MLP neurons of a small language model. Each row is named by its layer, matrix (gate and up: input weights) and neuron, and shows model dimensions 32-159. Each number is 128 + 24 x the weight over its row's rms, rounded and kept within 0 to 255. Numbers have three digits each. A neuron's up and down rows have the sign that makes its largest values positive.
Before each neuron's rows, "fires on" lists the tokens most often at its 100 highest values on Wikipedia text that the model never trained on. A number after a token or word is its count.

fires on: "cl" 34, "sit" 18, "cas" 8, "bas" 8, "emp" 8
L3.gate438:127128116198137114089159111122131120138125108140164163157120108142098135173156149110125109117131108123154156088155151156140121152116136131130131150142166096176117096071119144152161146162131116143135123160130102109162086056119133122145128139142134110117138110121123113118131139151138145144101145128121131105113140146144133115102096139180134141151124138131119086112143129145159129122164
L3.up438:103162165125123116118132090180106130122149161141072111128119107173144094148144128117103112111118143145145133103130116125126112108106165115165137121141111130170066181153138151167150156128151106125096130110123156091106186200162114144138144133088135107163109125123114163125155163139135125181110157103126171142119101106083153111118126151109135125082108114116142143108158118166156120145109

fires on: "Ab" 13, "Az" 12, "Sa" 11, "Ed" 9, "Am" 9, "Ad" 9
L2.gate106:163123151131125147109099131164127142143133125075118114114179124130101138113156114155108155135114097157171160126121136114138141129149151154121139101154136106140136128126136104141117119151081185153085155127137162144107170137135149144143140142135131164154135102172151121138161099103132156149086189119147090118159108111133109108119139177150153120144092129128171181143163141147130130099145
L2.up106:146111166151134131104123131127127143140125137114149117113145077130106161102156104134106131148110105179148146136138120132148124137153179139116143108154132107121118165130089085149142131137109172181114150152128180138129158145136144136164151167125117167168142103156136132127185101116134175140103166126143108139125083106109117120116136168170156123155127141147123177147142143151117118114165

fires on: "ch" 31, "ish" 20, "ach" 8, "ut" 6, "atch" 5, "ary " 4
L2.gate168:130107106126117101106138115155094119150131103138157101143092156155128138106136123112155110119122126144108152139146159141152131110167155086134109118119139081119139182110102106133127131145100117121115136157112185140114131180146163137142117151104095146104165113163121089119118155099121135148141073147173170125121141153138131161086119157094156127143110080175112178127097113151091108105135
L2.up168:122138123130130082137136084121118133127146090170151107121116155133106113105133146069152109135113133137119126128115156147129121159177118118133109118129145095114148183109061120120113129111121089126119111144095149122090140178151161148099114118128130132121167101136125116145093133110103128146138131122183151136127133182121135162072153146080178151166098101177085163114097107153133116097142

fires on: "5 " 17, "8 " 15, "3 " 13, "2 " 12, "6 " 9, "7 " 9
L2.gate337:189179107100127125110126098134148137153155147132067153121081172093142105140123126176113148103113113145129092121137131136168117122129105130128154127108151156119164141107113081120156122134153118129145122126142117150080138134093078159119114118151148078136125117118132139140091120170133114127135105160088080113122098148111145159182140127130129090147108148098132126087111136144080128100130
L2.up337:161207132140109112179118132153096114129148184119124117116108139089138163111128115137131109090134128122087126128117123137132090109149093119129142139106117119139163116122125081147146127136110141158130150135142130154079117148090099143140121111141135094118122138159136119170104146160108117149141134155133111122114147134125153168143161111144094113106107140099130107087099155124107119096133

fires on: "5 " 14, "2 " 13, "8 " 12, "7 " 7, "19 " 5, "4 " 5
L3.gate548:183121131130061138184099104148140111140085161076118130117085120144131161085140087150076110094092124147100124101111135150134100142123152134162115122086125098117134156121164112155100111120110089105129092106092111159101149125166131088167090139133109163138140122106134112174104108149153135138122139081088115140117159120146158159101164145117091130091101125092112141131131127138138114124123
L3.up548:171096138183106145156097087164152107084100150123145140140115145159150120109134101123113153097084093194102115151095138138134101106155150146132117118075112136128166170134159146130105105104113134156103145134133138115117185116147127127177090159175136165126118097111183123138133162156099120133133158099139126123090173098118177184098131114139140117121094105102146138129125132131109126128144

fires on: "wh" 40, "not " 22, "thr" 7, "to " 5, "in " 4
L3.gate182:128140110124134150137164172094158141114103121098140102110076157174141112111131068088129110132089125154108117126119091101098142117159104133138142083091189118117100172113106124114118111131131131100102131157131153097157124120111148151124152142115112123161153115128111147088168138139107137098117117122153151137119140096126110129147122115122154102188139132095160091067146105183125129140090
L3.up182:116136110114108164112121156103146142090108116111107155141093158117136122095136057100151105121091112093122111144113113120107142133172108094134133063090165129112128202112118132068136114140133163110088107123129126110150126124143141150142131137126134141151176148157105151102161127134127153100135139125127153198142141093119149112133133121130147119161129143105161117087166117175138145138042

fires on: "War" 27, "si" 21, "Gar" 17, "war" 11, "up" 8, "Are" 5
L3.gate630:141152124116193137151140134094140126173108149119088148161148158130131102091127120158171111119155144121137148114145160140166119104112092151153164143191175115157115162117184150108159088174133164125104105127129154115073134117130108130157149147101086153166128121152094111167116121181154100075139198120106156111120145149154130166164140107119129115143139078104129156124140167139140133129133
L3.up630:134094140135136145107111131134123129133139096134118118162118117194131142109100156144108156136154138100132139113108118101116129130112122110139111144136138136147119071121148109152117112156125166106157130167147129125100127123154135120112146159140141159131145160098115120130099123099086127141122128123118150104124115096145148123154117111139147159109087147132087133146182136111139189161133

fires on: "m" 20, "ern" 12, "th" 11, "og" 8, "ob" 8
L3.gate247:094110130131121104125169120166112101143100155155147125125117105125117121114107141115124170069150132091061096139115131142117120128163122161124149087091134093151101135105117152135079125136133117135119137145109124122135138146106145158127116089140125134103132131134096101129142169091161169111131091123126085117097140064152117137081142127151102101096131140112113119129122142130103120146153
L3.up247:116151112120119170101171118083064131072118144111166168170120143102177156130114098132107171102154168172141138107123146149196137131139155154098162141168090103114148112140111123121151108140159105091116171089135133123072122088130143153117122104150111123129157101131150088097135126152156151134164104162127146104155129118148101113140104097169157098150137153119093112142172122103124109136137

fires on: "inter" 48, "et" 21, "Inter" 15, "met" 14
L2.gate617:094122140164107136090145137082130127136112106160099122123130126159123088140157146113153063134173109117139109164107128155139110111125141171167172100180175142128144125137129093096137145128104111107121143161138109168130092170139129106121151104179110149160130124166157183110127106113161147130129099154131139134094122162093090115139125077133136138123156098110112147121103141101174136174100
L2.up617:154121146145086137103131122097127133134125097163137113137146119141129118127139153125149040125135125139157109109091126127130119132101135175174138124176169129147116134126157123090182169129107103129117090158142139160130095161151122125139150123149117110146119124182127145130125122143177119108153085125111162128131156157128096135127133099124143144118120097156123125129136107105138135183088

fires on: "show" 16, "amp" 14, "role " 12, "ice " 8, "list" 6
L2.gate234:111137117150128139093145145115089125134146149155147150155096102173093154151149141182157135104127113128118129165125152112126105166143093178126143141143106143147159136099120116139146127157121140146101139110150135154111129145136104112119104140137108137136104150137122150157132118134125117129121109095133132114135082103136146091175116104129106147121107128084108200144091106128119139161138
L2.up234:156143104136110090118143122163117114117116133093101136114125161100156195142164156168127091152180120144116090147118115124141150153138105122146151151160122133126118127136110138168189148168115097110115154140128137131148140164132153169101090147121113107101125153140129117150156115143165172125118130147175108131130149121092178149125096112092132132139095140112125165147093119120097135114123

fires on: "War" 32, "Arm" 19, "Nav" 14, "war" 10, "War " 7, "arm" 5
L2.gate214:134145163112115120136137151147138114155144138080081102126160126130184155138132119118152131162141160128133143126155171116111124164119110110143156097139131144169118140147159158123118110170106198141108144121145143147141118138139132129131138083098112145136115150127112110172123116135173148101143179121131138116154126072125155108119132093130121123151119075105146107145166108079122130131140
L2.up214:125142135122126147106136150182140111129139117131091125117148124153168121124113116123112138156139137140152127153135170144118136169119082134110168100121130117176127137136132126135129096152111185090127152116108132178135121128147129119133152088111149135112111150093111134175140105119180125078107185099106126110169130075135131111121116062117113142118125104108132137125138121112131119126143

fires on: "ar" 23, "eb" 10, "ul" 8, "Ang" 8, "stat" 8
L2.gate110:121125138172076121129129161156131151127134184095107130157086119137130083130123108150156147132140100123125102113125112126103136157141139129205113082158144147148144118149170114115100129155120136201122157169152150115112152162149105116088119126143177118116153122111103083137105119117191167106131131131175120163128157109146113099121130150106105174144109149113092107136165121114147148151153
L2.up110:148165123154096172084132160106141181138094166114132142178109121104118124073121090146192224120109120129129152105146143088128118148100109153135096095113129130186187113142119123123111125143121145120100154159150124166143158115140144123145118139100191087116112117147085100141150154135145138106133115108113130174142129157147139109104122153109126180154117114114137128143138147107162165143138

fires on: "ach" 15, "as" 14, "ish" 10, "ing" 9, "g" 9
L3.gate16:092120140135127114116101086147106085170147157131134110119090141089161127150138120158150096112135119121120108131140172150133124123165152111112091121124124113133136181081101154146107187147136141133143175123118131096099155134096140134112125143147115120102166107150151114122112163137076145103114150147126101136141125156096108114146126070149162112159120145178134115155125141113159107154121
L3.up16:120150157167126116125087134123096110165147140107155097097107106069139152149151132122176090098143120110140137095135138153108127123116170137131088098110157125124122164069124136131141159167142120125116150108126148107113130169069137146140156098143107126103128137165124142113163151110101111148125148122118091151160094149098141130102176098155136103140110164139116125102171120143135117141126

fires on: "be" 19, "The" 14, "fac" 13, "thre" 8, "che" 7, "the" 7
L3.gate414:150156089121131133135110142134114089187116113109109160092122177136137119119073110130132104160113171097123144145140157118160101097128132107094092180129107085120117154106162118109132135154121131134147132181112169127109125148151120125101140076096109117126140120130132124168130121120140156083067112128084114110109176119080150084147149130137144120101105145147125177174097121132131156147130
L3.up414:101136131107102131159098170124119108194116112106082145093111151150132122136123075144126122132130158105135107124119166108188104108120116129101135138130123105131111180110173163116115099126134083118130110173116141147098159123147131131110147127131122104119157105099167088155128108131150150120090134152117136130152155125087140103155097134093107114088082158114143189152134116173134116130112

fires on: "g" 88, "amp" 7
L3.gate394:153134128086118105091143135118120149123120097099123087128100101144131142085144156139122119171160093159166123112141175105106126149157144164143129103172161122105122125141174140101066132171123124126148170119144130144113117115132133126123079091144112106096115121147124123147159177131141162097136154123147135128121117129177132112142120108069131122110148128123106140139142163144096130154152
L3.up394:151117114161114119121134149115142120142089120113120132160131130102107144165152112110124111143134175158157127119124127121193130119132087118159121179130126127108109158107148139152153107159115111128131126138161144159121122177171158104093174122126157130148132156115153117094145111090124163116126117104119149120159138107113122146107098107145125088122120133109131178114134059168140160150109

fires on: "0 " 20, "Rel" 16, "iti" 11, "Time " 8, "ang" 6
L2.gate688:173121120182127155090142145128144130146170132129138170127125103095160127108155128145152109092141145112123128097162149084093140145132141099146170107138135120167118140113146110131100119117108160122112111147109151162150155152141128078141164086140089095106120142093113135105109118144157163106106132132154153123137127142085093162155074121132090096108107132133149138172160123130079160130123
L2.up688:146143115132119182108151144148168166121174141121138158126124105107166080100136097156127122087137136078110123137131135122104111146118135118162162115125125113185126131126161138136059117115120124143090127155132136156158151145111123069159187113107094118110097108112126135100122092163173159108140114146152127150156126166098125150143074122123108104099122101117138124143171145108098154125131

fires on: "ar" 34, "al" 11, "of" 9, "ot" 7, "az" 6
L3.gate51:135145154109118112093133147137120123118146124131110194093101137161133134117116144084123158081159140117133134133158126146110089154107156127159148094126149123133138095141148127141132074086121144149111133169168137109116126113119129110111151145125165139103094170168119161112143105107143138103152157161152085166080145114109115123085149146148092108135100131123096132117124111143132143117110
L3.up51:127153147104147115099143138112133142143155151105122186117105124176165130094115109140141165092103091107123101104123135089111118162139116115161156136117162165138166120143134141154126104152155132114093132143108105145087122117095131142128181127104161103088109153166125107120141115122086072115128139128148156131089143107115099090116199126121088110115165088153131111110169145166112163103124

fires on: "B" 18, "A" 12, "1" 8, "7" 8, "H" 6, "0" 6
L3.gate193:121082139109121159100129161125131128125150070108093146135123136101163117099172085175145146149154126113146132111133135116164140094114134116125144153128133148127101132192120122160132117119161138122172105108125131122115145169104132133143122158121137111112099108123117111089107154159130150119149111158139095105118095152135073134192097107197126121088124145096131128116172124137106122119147
L3.up193:138129126110143119085138129184177136127122095097108127137125091099174133099188085158179138142176116127141132143148147131168113115126120130129073106145191138113125141164150106124152135112168150111172123110141126117114150115107130140130106163141144150101095100115129149109088145149131136157147134129155108104148122136134091121171106136124134110085132152095121126108174127165105119088115

fires on: ". " 32, "San " 24, "ap" 9, "ation " 9, "St " 8, "t " 6
L2.gate430:111144154117125111150121145137143179175182139152121130127142093137137132145107162091097108166114115161181102211075189118095152155122131106140117089126105084145123140142107157131156131151139131127134129147121096130117113117067117139145146152145090118115131149102126106102145100123121156119120101089113120122132105110136165138145139137113144131097162128149120145162127122147096147089123
L2.up430:103121143139106094141134137122102185134172154135108119119120127117127136118103178114121119134138129137146127187080170110107150140131140110110092130130117083145124124113126135125161152151154114148153158138113106124105125113049122124133161159167098153101146110109134108085134134132139134129083108099162146135136140105130153129156160135191154129090194128158091145142142143132084146109157

fires on: "ra" 16, "beg" 12, "ul" 12, "Bu" 9, "buil" 8, "Dar" 7
L3.gate46:162120126101138137171160159145126139124150152153120145110121120136133096156128119136096111119144114113149114134114123087101146096127113189089094101199106163101141101137161153141089119118131161125136128127111076131113127146097113127130128125087154103110124141128104133156134129140166112133126164100135164204153097052138120144161110124103154149126142134124117121093101144169120102132125
L3.up46:120138119109142120156173171141118109140129176125122129136142108118142113132143105144121094114138122106157108159132144074100146129120105177078116136188116201129127112113141135163089115124121171143130117115109076089130110153117081137106149151099141111129112135131121130140167125132163115130124198108141146150146122041125091138151091129108136108135127127143117152102101138124121152141177

fires on: "mi" 22, "Mi" 19, "ai" 16, "fi" 13, "vi" 8, "i" 6
L3.gate583:148123151176128185096117133140115134172157139109124112170135097167148150104090123102116083156129139147121178124132112096093116155140187142136115094152151126152133137112118124131139131140130138095109159137115112062137114081088155127151061129141137104169126159142126144130118160168094097128145148134124173089165159082167132133127116106128125137117144138122119152165131144135121139116145
L3.up583:118110152149130171103132165128111121152149151145092160159114102122164147116089123151124133153147133141115122076131122110065123122147158136083115091078147128143120107123097150151123086117114163147155156136145112149135103070105150085142079123127146148115156145155160102144109094148084147105133146125114173116158139083103119145144117087123125086147152157112146128131054147123152117111116

fires on: "am" 62, "ath" 10, "ha" 5, "rec" 4, "a" 4, "previ" 4
L3.gate416:138133126110127134114164122135125112112114121061105155186121140103153104119100144068170144144131140094148145152147140161158177106117132103134094124154167162141150137157146138151124129178117101093151149156132113147116126123128087112126163139133123125096164099133091155091117099054121112162140150206125133142115125065163139112128091134159141087162135121100142140141122143119147136115129
L3.up416:122097114073110087116126160075090064107151108145144171119144131114144138148131131148143111139097104106149098153161141120129121100123101099149114144111121140101101129173151106141128125104178124105151123146114114155160129141107128102105175113128145099150151170138103115139103148087141101111151144162108156110127128148121116104143098115119152130110092112150085127131096128120137115136147

fires on: "arch" 22, "Rev" 19, "Sch" 14, "Arch" 13, "Cath" 7, "Releas" 5
L2.gate614:083151110113115083109096121148100106179122178146115129135154133132164091119107116148098152092123120053169127106102101153111097158113118124176075157131128083140125147117130161099120147132135163132129162152122133104112099141130161130091130106156131146147124090090125161139142133087141141128107095116155148112131134119125127165154128106112113118162105129129110128109138151157107100162139
L2.up614:104151105112104119106085139143121105175108149124102127142130131128141103102103137109107133130109124078177117106129122163093087162130103100160116122143138071102115134140111147104120134141138157144114148143095134110124111161144160122108087107153107158125133113062140136120150140110157161110114100124140092111113127088127139168118135127129133122149132134116130148138116163157079133182141

fires on: "E" 80, "H" 12, "D" 8
L2.gate131:148124113075092114123171118135112100112206085141138132128081094112135160152106154108138151144123085202110109128137147109148115077117117153103129119157127136161090164172150140127128117127104139120114092116113135128093101133165106127130118129109128150106131151122159109154150134129141118153133165127077154138126124105125119122143123120148132156120103136063105112139132091087089143111105
L2.up131:141133083093099114119100131134135099096138120118098100131099101127167147143117185139142148132137125156131099127113144126148150097107091129140144117142160118136067115162151098130130115128153132147136116137158127102101067118186110137142105110100140118092149150118151093159075126130112148140131167131138172082102111096155125162159130087117174109126109113148149090134140121147097117076142

fires on: "arch" 26, "lim" 20, "Arch" 13, "Gold" 11, "Que" 6, "wood" 6
L2.gate698:147076126075127087128114115117125140140136117144153157139133155168143145098167124083077114103096087101151094143091145143136123129122105152140155109141165113138154130091081128149149070125128152129116130130164149087091114096102124139114115130134115133112154146074143196112163158125122175118139115129115140107111162122130176113158093120152145118154097078108114174099128134190121118119172
L2.up698:115076096076080077116129107133128131128138115165116171128125150137141156103138142097127099114111097121126108149098150146173117144123119153139145098114137097111149117088120137148119091146097141162130160166159150065128119116087140135120093081116124122139142119105157161097134124122118172118132131153132132097118129125110171146133107109146163103151069115124101146114128137177098119111158

fires on: "us" 16, "beg" 14, "hel" 13, "ser" 11, "oth" 11, "buil" 7
L2.gate62:170117098133158188127161127122126109100148153151142145125096091174152167135151135079113101157171124146142138120145135138117111169108134125159134153138122152119116147132112137154108086184105128154121126134150154123112111140080119128109127154173077110102102145147084116156144097153158115130086138135111130140154118086122103145163145182132086129156150105142123104122109123127124179111128
L2.up62:150116159160178185139158162108144131096124161160122164098139100163154190152075162103134115182108124139143136149145142145123114116107134115124138146144099136100163132099096104152150114119128134140115111128127124114090133160111121110142097152143127091115096141122145139132155151136151160126084171140128154122167140075111092163179156120100120104149147128118130160104154097099132147183118

fires on: "od" 28, "and" 23, "stud" 10, "rid" 8, "cod" 7, "IN" 5
L3.gate677:165123098113125164145148128145154107124101145106104150166165074114092144141096110130150141109137106158141158145098137127165124128109105098172110127131106087151132121135162144116139151151145152089099119099117169119130141121096137106109102117123160100139185117149165179132136136100173137124117201130124123178155126074161126110135104109114101116097119147127119165107139146134103173172139
L3.up677:159147129143112127130162141144131098123142134149132124115126140156139117102144145093099104113156135099087136121072169101159146122126154180163127166189128122149071137145149114084115137116134106130138147117173149094128139202112139135132125157143142099116162154119121115183140115133142163095113117119136118042142124133115110109147106133154119103137110171110112133129145148129156149187181

fires on: "San " 33, ". " 14, "'" 7, "t " 6, "P " 6
L3.gate107:132149160102123070148072138117141194152164135148095141133111108146171111136132170123155110151115123137170105183111112137134143135134122133154104164110125144168129112140150121110151144092085115117112204112149109102149112112117137072140128169120113151138131162116132170126131107140173100098106108135138141130123148122146157112128115159145140095124176095095139167134140186124126119123139
L3.up107:151118134128143146125120148107140184206139159132122134100072101092157135130122178065119108137144066172112108181126124101147113149119106165192100144127138140145142125091121142122130139115127128111132144142123134141142106104105138129166159130147119139124111171087085139106140068148166117115093110101127143118160113087155138137114122129100119147153134101131117132105130137119104119122094

fires on: "early " 29, " " 12, "Early " 11, "-" 9, "late " 5, "g " 4
L2.gate663:101134187112079135140131111125138153117186128134102107101140084144123145122138136100139162143151151152117139125155111138161105153127141117137122150170107096151153107154117117098130131138145137130105113087124125072140103162151119151100151129143114146160112129120127131125145110166089120116133128114151141113129117153130074155206094081122138106086113140094138175096155137095134140111150
L2.up663:137157129102106160109154125097100142137170097130114083132158096094111105114153123073120126147130133135115100129167116146169126110123132122149106154159106119168132125118148162089130094151112149133081097112146114090114123169089118147095162093141127128153141131140127146128138072143083123111112140097112138087098126156151074154138126108110115092115106137121144180121136162103102144143100

fires on: "a" 55, "Ma" 15, "Sa" 11, "ea" 8, "fa" 5
L2.gate609:137098110134159144154141135120131114131127149128153152112130110172154103115130133107172111111104117127126128132132136136110148160141170161114105091132147164139155135144124136101107146172111160101095131145123159144123150160085133089148081079164151122125121113159117125108121142121111076117141138142119127122112177099126122166174115131122165171118138133134123148170100122158093126125042
L2.up609:124127090104084117128138137132119109124146095135112082129137119137175088117091122134094153142108117100165127161142140143132174141112128112129065101092095144097151134122131095152144094148154160120146135174145101145116087098112156127169150111117186102109130096130181119121142102089106103139134122121166108122100133116116113138082129110130139111145122129141144111147154157137170079127115

fires on: "-" 49, "am" 11, "em" 5
L3.gate209:109112122104110110101127101132100137074123075136122109135107107141110146084111156112144149192136142118114188135105120140108140106099127130120110140141096092137150162161117121202170186146081100129161137123119154089182132098130095125158106146112082139175142131117108134088172128125137121156151162132140150091122149142171138154145119151134136112110152157100162149094157124088145124150134
L3.up209:082137088130130133117081118085157127081116094146155110143132105126165128097115109157156071137164105136156111152161113085144156107154115118175138135160161145109142140157095150147116079105116092100064179093132140158156159152096116094141121146155089133144128137100133114115133080124074146111150136169110138153111149122110118148112124093105115103135096148130123119128144140136156105119084

fires on: "art" 27, "by" 7, "ang" 6, "Time " 4, "i" 4, "Preceded " 4
L3.gate284:158140159082070154112108133161142147150121152141139157139139098143137181101118172147127096113113119153121099123138152162097112120131120147167145154134143113158120116162134112129128130116120123150114133105131121108160098114084101100134118124139100133177104169103107149110136101155172177108159121144125143163122156127098109166117141117093089127157131138142129101136113155146132136124108
L3.up284:146141176130103137142148109152121111149150140149177162118113174172115146099150095129104127120142132102123118108136133082143146186118095141088151148137144083139122090148113115139081148144158111139102127121136124138118143116104148095141129108126091153104127150078092172145140083119119118139140169165132087134139102164120159151145165123157176093105108143129131125120130066147092104095116

fires on: "ak" 19, "fa" 11, "ac" 9, "en" 9, "Prem" 7
L3.gate208:128137120119112109186126131115178094142126151121137097126159092143149140159107146130176109124126126100118135193116146144136146137157160153109084159109137172166112159118148098094115157150115159156139114110113129113103096123137130093160087181115147138165139124139107109164133120063086123122120108131139135082172139085154169126112103110123155115143151085163131127158118125139144130142129
L3.up208:193119135114172132146131094116096153188104131139137120090152104121107141166151169098101124137151173118099118113122122123126130173165146162123117128153130148169109138117142124129154135104113136117127123153106132127138098135105154127155167111155151107089109112155130153153140102085113104163124151140145081139125185152129144114117107156101143151123096119135110194128133103126135101120113

fires on: "Ac" 20, "su" 15, "fa" 15, "ac" 13, "nec" 6
L2.gate472:135142122118131152124117108166116067170141155085121091140103111133113116134147146113140125114142111136183076141148142108142086144111207146118143100116114119144134163143124135112145107089132165126107127163124122135162113162135123103111115129118134082086146133140137141134129113102104126149103130137152138142133132152148120090176091088111157118164128123177079177150094129098083097141140
L2.up472:195146124120144138097132094166151114167148168121139102114105119162125144146136135098126082144151117143118094134096137136141107136132188134099128128117137118141136147160134139124146133121104115139118148133127141158164111112142117110143132135108091133106165124111135146137120103115153104147100151144119129150139143161122107103152078146134143169127122109186120149188145110119100081104162

fires on: "ip" 11, "amp" 10, "nat" 9, "Pac" 8, "g" 8, "ath" 7
L3.gate365:114124090144098116121151133108120138181112178123143107152124102157123122164151139111163126120121088109123138155126116157105148112149109131152107114125145111144166113120136117107116134118130110130139148118173123142109124135178137202165113108171142115111124150117106158155116095154142149146135176128079122147143145094113125113146101149105125097158097119165145164165145132139075085188111
L3.up365:129109126103108104110149160088155099142144082080135157128177142142130095149144166118167108156093141164113127121116099146118150111111129094173084141135157107173116149121140151124136098129129106133090122115117113156080113121162083186124109165133129082150104129094112151125126145124143126131122120149132145149141139096137137118140142128164134153141160159127150147146155085144144130118125

fires on: "of " 17, " " 11, "ing " 11, "an " 8, "un " 5
L2.gate700:144142170168132123099147134170122153091111073108143104194140121129148159094130115131119113126114086150123104148124128158124133068146113135133127163114078159137151086130155118152135102114102137161132137120116105071188116155131120122140146140117151113104136128135143135115142128144093139121173099141085091102109147147161142115166104102150082120120129115121129134068127119095095147128101
L2.up700:155137151155138124135149140145139138079130074111147111146127117131141144093139104117122103122137100131110123150121126141152120083159126129147115172157076188132155110144172123135109114119125130114113114113098098050143120134162119098140134170110162086128121157129134113156123118143110128136156142118093104101102141161159128140150124127179077124136127103127105151064136121097114175139107

fires on: "Gr" 24, "ek" 16, "ld " 14, "bel" 8, "ood" 6, "gr" 6
L2.gate18:116119159137119162142148121131160136108150143126093110161154140140109162174109115123147129151110136079151090139105114149105144117121150129128106117119127129142118139136098094118101129113116109120099108140129123144132163146148140094134122049133134153141092142128113108118152091141125125131087112159143178108096123065107121139142122142122131144143136132136143111170108136105094081108116
L2.up18:166117141118096130154127134118123147156186142119115144135146141116134174139116103148129129119136173111165135157084118156117123127158166130091124156115120136155161155109122110131129104112091074141068134151100142063133119154132173114130092097109131121189113144090076101171127113165143132155114127124110111106114133110123133112130105145181117078129110127152149132131155135145108155137146

fires on: "dep" 35, "fri" 17, "wi" 9, "She " 8, "Fran" 6, "Her " 5
L3.gate157:134136139098120121090132130136162173156148112134114122082085153134134121155135115142138131170115111129148148074120131146104154122131138122124083121102152125126100105117128151136097108112118135159117146116140141127122074115128167125127130096155139107129125137192119151150084094089115183163126131125114130138133120071140128164141088124126071131062103098087152128160124099138125094150152
L3.up157:108129130129135117114133124150152156153150114103122114103089144126142104151128095126139119167118141120175138094098106131102134132150138128119090121123141130126127124154143154126088108113118137138112141137167154141122096094131178131139137123143133114131113128221110129162098109069132153143114158112126144134148127055149128151143081111139066114087095110103153163132135092154154072149146

fires on: "ur" 42, "ist" 24, "ic" 15, "atic" 9
L2.gate320:181148139143123124137158099112135184100106121116136135113157128164136120135186155113125151083096162105123103155122128155190151124127135162088119114145118076134133089142080178125164123137106197118125146142173134129127146147162099156131128093106122119139167134129137127097166115111141139125097142125115114106109156106124140153153101124139134103127118133129160130121141148184133079145138
L2.up320:158117126138115120089137158125144151089092121159121191149119149123098135132150144170136146116113138118155144148119131130139132123130073107139088048147141104135115106102124195134144155118146150073178173163168113125151141118135131154126150134126124145135185131122158115141073150113108118134106140152123116127084120169101125138106133125156139111138123112094134122134105170101112088134125

fires on: "St" 50, "Sc" 37, "H" 5
L2.gate215:144102159104085160110159115161114104132147153140130099135117116132135130132119132079135128109100114128124088118144136145131122111163151125107180136164135129123120128177115116121143154107073106133096140126129133142122132105203136124129126157131142121116121177119117127093134112110083125105140125113144181123107156142094137123154118129087138105134080124114134146108096133153138118107158
L2.up215:132098122091106129087103085155131129101108123125071154136129131134117114141104094143144119164143166132126096142135122138107156120106143134168147105151124142176127114159129134137148106084109102140089100137124130129109094117137165111162143143119122087081109174127150125129128106116111137150129157130144145126089130121167138114109090140127149117126127118139108104111136170126175133166122

fires on: "man" 28, "Don" 24, "Candidate " 14, "ey" 9, "= " 7, "person" 5
L3.gate560:117138100123111123159125116167108195126139090167121114156144103120152102089150121107142172121161114169133117123131142160144110103122142155113172126146147135145100110121130086101094139140106164086126108155106170156135132157124094125091146120121154137146171148144106162096114142174163087128121138125096077114102135126115132148147158124188105130134163144161129152142127095086100097162129
L3.up560:132113090158123102129154121115150157137133148116119063122141129106165136123157162110171135150169152126142107112167120104109053145131088151116135129110162131111135157125104156112085124165121140147146124187126142134114077131159115137086123116111133110152133100158146102143103134118114095097138126124120100144168108170108096128162106134141092137148135165123121161147166139115117113115105

fires on: "ur" 16, "ell" 11, "ill" 9, "ic" 8, "to" 7
L3.gate516:189108116111132118132133146140110185092086157170066111113119134145141169161107095115105142162146128147137099148150102121169146158141166132092120142173098088099124143118106107161123136128148170145169148145141116151092130112173144129148085102138117115111149091154111153129134141088136135126120119119115116137141168160152098124140152093164122095110127143113103142124153135127129144103103
L3.up516:151107148125129098129120104128100183101093179129075114107142117162094138121106137139121126134156099131138120138116111110125103126133134146123161127177100120116117092135114145168134122122126185165124154126125132155133128079157137168131131106140100126140173113146111122093105090141114129135138102113090147180124146145123101086129135171149172146099165115161110122111114173132158090124119

fires on: "end" 21, "fi" 17, "sid" 15, "vi" 11, "et" 8, "stri" 7
L2.gate381:117119175138146148140131128111144123136162104132135138161101122130164165133113095102091136097119130113159110130117115106121101110093128080158155140122161122147130112100076138112140159137135155169151162116107147127124151112127116153126128173154100108111182140151105154152133128114139131113135127140157121160094142159121161148094100077131156164103099130108101139162133147117130128165100
L2.up381:102113131185136147124114139072145123128160110115150153130105112128136122156121102089147137175141120105131121142139123105131128101125138094138155141118141142169133113123050136115097123139126145185143123101140153145095128100118115139130092166099128116137175142165110157144127133145134119103135134155153125167106109139118161136135108039157112155090132141103148146167102137077134126171108

fires on: "po" 35, "the" 22, "pre" 10, "The" 7
L3.gate81:128120071181125159153112139174124069095146108143130129138142168084130155148100109130147134157102170140133139149168126093172149099152157154115126164121135091118141151115123160133166134196193131121143111167124120115159136085146143069130152074157141151117153160102104178139099116123149164120126121147150130122127132113087123093116172147105085088102115129139123126150122110116130136170132
L3.up81:134108069166132144152113127132097066113135114092112139131142161110146138132104098155143148156099216146132129132174095109191110115175134146108128134127123140159148123097140137159117129193169127149152134176117126107150134109100132066111123089128114137127121138117106174110096118120158139116133133168142100109136139114083132120118156153101104079110124121125133126133101112087154135146085

fires on: "/" 26, "r" 26, "bu" 11, "pres" 9, "t " 6, "air " 4
L2.gate511:128148136097168130134117129104111111091148121182152147123132095129141151140109138102086176118096096178118130154142163098137106145115110148112095124156143110110121169100088165132169105108125135121123136137099177153099114142124138141140123166138085137139133137184108124080128152155148125148148140119136148132146146144116154134100142072115080125168125090134109114136146125114127084133136
L2.up511:136162127088143133142137124078124087109133107125168091132158093099124155129158131135102155113128126183122130147147142114104142177144163123121086133161169135108106145092052169118158113119088096114135161138122170119095139159168097110158132124130106126120171120178150140089127123144162120155136109120148149138122141148101127087110114085140094098127116116132120131143161092121113106107157